Weights of a small transformer language model: LayerNorm before each block.
MLP neurons of a small language model. Each row is named by its layer, matrix (up: input weights) and neuron, and shows model dimensions 16-111. Each number is 500 + 25 x the weight over its row's rms, rounded and kept within 0 to 999. Numbers have three digits each.
Before each neuron's rows, "fires on" lists the tokens most often at its 100 highest values on Wikipedia text that the model never trained on.

fires on: " A", " J", "J", " I", "-"
L3.up334:480481522461539484501514466500499510484549539528486500521503476452494518470496512475514493450483428531466512482528528506525525480539523527471487486510515568466513512524500495503501476494487493512548498486492476534487489488516524481509445501476578507497519500488453476489540487518514452476

fires on: ",", " of", "th", " a", "at"
L6.up369:508511475547460500476466506504467480500531543498494543488510500508495512496470513503479496493542502502478499534508547481525520439487528474518488457497522517506500527535484487482550497484504508493529503478502511497504473467476483500519486546503553527511490552498538465506495486477477548508

fires on: "==\n\n", ".\n\n", "8", "m", " ==\n\n", "–"
L6.up148:533538469484489476514475506524513524506496475514490524496552487538518499492486471495472510525507509518510506521503488489512515473525495478465468473489528521507518517520511451465541524518541483487466492489462455482504498485478496554487472559484527508505479529510594525491467520492471509473

fires on: " by", " |", " ±", "r", " Liberal"
L3.up339:524563479534492491510499535550470487496522527509523491476478517485479496498484482496477510509476501503497474488506425490536536443508487551506483493556515528551489495511481452524489499455445465468492485497512523510523504479513514488504510505486476497505503492492509478482485513528514554511

fires on: "ual", "vers", "ul", "und", "ampions"
L3.up525:498536482478526472514470466515499534504481502489508451540499452532487512497491526501493537507466488482525518495501495519486516491518523486530470528534468492464484493470516489460524501496459522448516442514492508487477514487498507451489472515597518494506468480486574489487504527537517544516

fires on: " a", " A", "′", "p", "22", "0"
L6.up219:448470503502528492522482495519514470472488520512463522510527467466505537532502483456489512530487487493525533483484505510528495545503512520489487497509510503498509537552495433499478526498524492508526528504523466563503510503483513511442485515502490520468450514557496512466485572474525534493

fires on: "ed", " c", "r", "ç"
L3.up57:454514508491529495507522471497504482520515491466476519532456488513528501486542482458530506495500506444481493517492489523507491487539515514495508498560484469483492495576521465477501484466492487523525552471524515526465496530519482504498516473486564529519508498494466504533531496486482497503

fires on: ",", " born", " life", " Ir", " his"
L3.up1:522496466459496477551488478511516497523472521501486464506526477471492483512469453494535489495497475534457525469534518517542503548483518459496477519502473548532495516532514518489452502520558481532519514492487467423517530494481515511472478500509496497531497511497515496490497482487484480508

fires on: "ate", " be", " is", " off", " up", " him"
L3.up484:519501503510489500486527528473486515468512484565480480460506475506462496505500470477464541504472510507502545477486513502487514479531465497478483476536476463515493522525500478509512530536526476494503523492515490522512527475494505507481512510527483464459499495486526535502480512485501506520

fires on: "el", "or", " to", "al", "ad", "ol"
L6.up468:473502525487507509499528492473503459512537527491492467468518511516503543502489490539531519521515518499472487520456516446512483447507463482514498476507500514485528469512490483531491483483489516491531498484465506557483525490483505492506516519540465518488487466531501516524478504537524485511

fires on: " S", "z", "x", "al", "R"
L6.up532:502500529496483481502561527524494475495515470523465505496531500504502515504484500479524532510509476468531509478448474495520511501550520479550520535541506500458506487526503456521508504545509444482545495498524498496497509530535497512463493531492506509553520532477503512466445507490489529499

fires on: "0", ")", " |", "6", "1", "8"
L3.up507:483507531514477483537491527510503532481514451542507529466450512456493590481481481449467487468512502515562520501474497488518475510518498500451545513526489545476535513532532488477513514517523522477486459506500477517532451493472484514507504516470518516496437473527479489497522504489499512471

fires on: " (", "at", "p", "um"
L6.up230:466476486504483501482479471481440523505499537534481496468502508506496475542528515500507467533483520472484519529479487496497506515469502519477474501517535530494491523478488556502484497527507514489520467479530475487541480501506491508550474508546478494466523536471526500470471508504517515482

fires on: " March", " L", " October", " January", " February"
L3.up193:488528483490462516516544513500541483470500518528463503517498498504535461492500503510476524518479489477518501506510464513550479469531515476508512448504478534484514518530475523511515493511486507481517494490530483495518511495472553509483526542474513533504514541494499515506493484521466505479

fires on: "-", "S", "A", "age"
L3.up187:477504493461503434474502495492481501518485457545451501491527486497500529529517509494532495508515503525514493470514481497502504532526507505439510467509490560480515502506482491497518511521494493478542493517539530465494493544478481495530461535523480488515486510493555461472453530477459480485

fires on: " K", "k", "or", "el", "inn", "K"
L6.up257:501535496500527501502498522520494514485540515496452508478484479491487525475522541527497540489483476482466478522474508510490504485531469448481499505526478504478511517497505511528490432511482487483491498478487501460519508566525538498472548513477518511482532519466525535505484525510514513509